{"d_model": 256, "head_dim": 64, "activation": "squared_relu", "positions": "rope", "rope_base": 10000.0, "lr": 0.0191, "lr_head": 0.00817, "schedule": "cos", "final_lr_fraction": 0.1, "batch_tokens": 65536}
MLP neurons of a small language model. Each row is named by its layer, matrix (down: output weights) and neuron, and shows model dimensions 64-255. Each number is 500 + 40 x the weight over its row's rms, rounded and kept within 0 to 999. Numbers have three digits each.
After each neuron's rows, "fires before" lists the tokens most often just after its 100 highest values on Wikipedia text that the model never trained on. A number after a token or word is its count.

L6.down744:424499452532566488487529506545472530540537460499544518478460521493554507492516498508391403503432486495584516483552525505440492547521573545453544552496474462449510462452557517482486477554454451521539424452477431479494496469536506525472503501501546400528524470562509532480504576571469535502434420535529411556520458506497545533499521495519525518516449473460481465493497550464527535573558506526599524569472500515495485499605508529490464555514528409494534515499495524487530555522485487506516502449534508428486561464474518530474467457497542459499587543512465475474545458425446512550
fires before: "ed" 26, "e" 17, "es" 11, "al" 10, "ing" 7

L2.down532:471491517541504424474492552491415532526489504467487556491463534440522504493446512514516496456464462413567505511524564521469495527507452513531510555471520475572495557486438512463504455597497484534537461509455547433517525486526494478449520543537563513499566564489505485531485489388481453523405572498512439505573563461481481501523515483486493450552488456499486525426516503462471569527452550506581497475474454430554500575519478545555432486426468456464538462510481584462465541494589484513519507531523519581504521460506564473525473435494482516503474483516477539466434532485508534528
fires before: "==" 28, "ing" 14, " ==" 7, " l" 7, " on" 5, "ed" 5

L2.down280:523501461518504529559509505476569514444418548464540497544481516484491514461433539557545474509513553525563494429514530444498504464506450503502474524567495513549516532513521474553445478515524433500448481516530510609474554505507479517413578537530474474504468465509502553496544536486509553539493507552508499508491493540521497390441555543456443490422605518504513539512458442506453519512440478509454474506529511436556500569531468445512460569502509525461578497528464516502464480512511517467478496468549519486507478521483428431556510484499505464504488549506457527505474481491533409495
fires before: "e" 19, "g" 12, "ing" 10, "on" 8, "ter" 7, "ge" 7

L6.down507:575555531444464486497501524537440506511493513548491473545593491487432524476523492488452538500510493472523469492460502526436530356537477525464528531454485524493477531543496561522433498471448522509396417555531465530470467492554437532508519520442500519433498480521458523499500480516574510454547500477551489552476558474472503488446382530487477565539558492489511409555553449492494503469478522459546537497495461520495479469457516441547579488455540528536475500537457484570518449490518535490544450505531503456487446525508468499504524521442504509511508544462530502531438525578534473490
fires before: " of" 26, " " 22, ":" 4

L2.down105:555514496554493583463523485480488489447556425513483530533503567391477453527501522459481501543567589530543519463563485537497513457428423443497566579471477506539477528455510534467457588489430518535520459488510479523451449462546472507458449481510494444561535440558507504510530504552463548571542534548519531554544425470498511427530503454484490530437523481523506525514478519503483458509474481543501459531428424543554453510523507529454412540447552485411518509514519532489505482456509476514561511469512591493489409489473470489460534485521513475480500508507538441530492487558550435446
fires before: "ur" 18, "ed" 13, "ing" 12, "e" 11, "ure" 10, "ul" 7

L6.down818:522453457527544520479523475469486481544469483532500474542443463485537549419471465489436466450512512476512555478502488488495545477502526538510450515455486501518481467527537479511466513453474491514532478430485503550508488509511518526538516495529500473532520454611526563585442474476483589497505462531589500407548394527497537494450494506528492532435460471542481570505530589492482400515509401471495516525508512502449506513529492565435501553473509483463495520431626502480450559531583430426536495461497504538511492535531429502538477519488487470456516476456461548477578476489474442496
fires before: "a" 44, "e" 8, "ian" 5, "at" 5

L2.down676:602501610492477449547473522456465500512403538479501497527506481476518498459508469443513519450513528489565585553495474424450573475504512540510503517478527520461495503444497515511463492454563550550484516549545470531560465530499482464514563465495486448521509566538454503518598434548507531512560442522540464455499519488538570526489548490538504527453458479481508531509548562493473430531558471596526474521497432509439506509473503469461493496473459511476490524425526474421502474501498448570528437471484439501496478484603491558466487489505431509431489495518538450462529479575551501469
fires before: "pe" 20, "p" 20, "k" 8, "n" 6, "c" 5

L6.down394:563492509502563500491545552501520498530496495582495457516464465471429509479510491455518468467503487474532540446525468519444527492520490498487515476511501506498563521531517517491509568452540499520514425468493475475519471506510535539489492514486472557431478498511468460556445473411489399452518454524601557463529542491448557554474446464510493523507574464483462488509585462466513470529557587499459589541438475502498475470521565527412492402459485528417541564540464476536547534515557516504498522451488495544489466486471459581507472504428498504523511461520557527525494506430486472521
fires before: " " 38, "ot" 10, ":" 8, "ow" 8, "al" 4

L6.down768:477516538450544495451530498491516481541520506523511544519510460484483532506463452551453445479463530536564494515483501598405539501514514550516537481533486460570565469589448465508520535450518503501418428533483491541527484512521420495504523483498475465457457617512499585479522514372507538454406465575527407474462517488466524561508539494451564494444497475492559479477440508465488485542507492509493466536519460450528525473478499535494468536438465511525526457544541480505488568489480510468481519468529408443477537492455460485534398467511523499469571524554527487456550535511460426520
fires before: "ion" 28, "ive" 8, "e" 8, "ated" 6, "ations" 5, "es" 4

L2.down913:554487519453498522508484557466515533586513483526581518469547468493484504448474512473565465502470505466492562489584425534500484492542439496533472527532518483469497503528564413462489523560449470536502543495530480537518568537510516504472474518538518471445508501525467512520528496471447472533572533507501448527471469516502561414519486472536532517570477497499485565479471603474438494573515512502483586557494469536464461496477501435479485563502502421473454548527587563450449435471499429536510461510523454419504508530507508474474451525535462445492488539600535508547464503499531422483
fires before: "pe" 20, "p" 17, "x" 6, "ical" 5, "d" 5, "es" 5

L6.down1009:501498494516508448507516514539502444549466469493538485459540466499567550450489470530469495532490440408457516521529511466475518493573478522502547523518525567526439462589561483485494515555515449557490535459569554550504513542528508568517532506376486479534481435537508516489627526472524549541480513534471484456527506473469483448469495471483539477475587584418473526523445510504450511472562421465467533462478469454503461546551446553488460497404462538504537543443570457456472546479518470562592490524432564476494460478412451499489524480537517472459475529519490554522513515505534504530
fires before: "s" 88, "an" 7, "e" 5

L2.down355:489455538538488454486459493539431405504471453533469531486583478446476532492463473516508469491396500534565491488482538539428451522502479525426495504556539452465480547515507515549492528565476519457523509505511500575588522501498427581503586486509455444573473521457488548513500492455446547482607534490513468471411543529498544524482476425475540536462523488409543552496498506477542550583491489503440482544520531478434504502574519542545509492547523519458532397514568439440456521519519488453510474482552465501511498544505480495569452477475490471491500543480555525512449484525540456525
fires before: "if" 15, "il" 10, "ic" 9, "n" 8, "p" 6, "ities" 6

L6.down827:521505499488509502415507559447520579505579451519478498559522520526476536543478572414465456463483454532469500562498506551513481537449520467508556458528504463434549452517481453502524467514522484502518456494526526439468497543545504556466473543529513533494492461551494573467533486549529569535403511426490493467485440519531476492528506510485524569502518515507464470548519575498518461439525391494501538499446547567435548520494425482565444564501460503585508552502507416496529532496576563490562536459593490506516523510522497472428550535505500460476510477496484494497478511543446492453
fires before: "al" 20, "es" 20, "er" 7, "ers" 7, "ity" 6, "ork" 6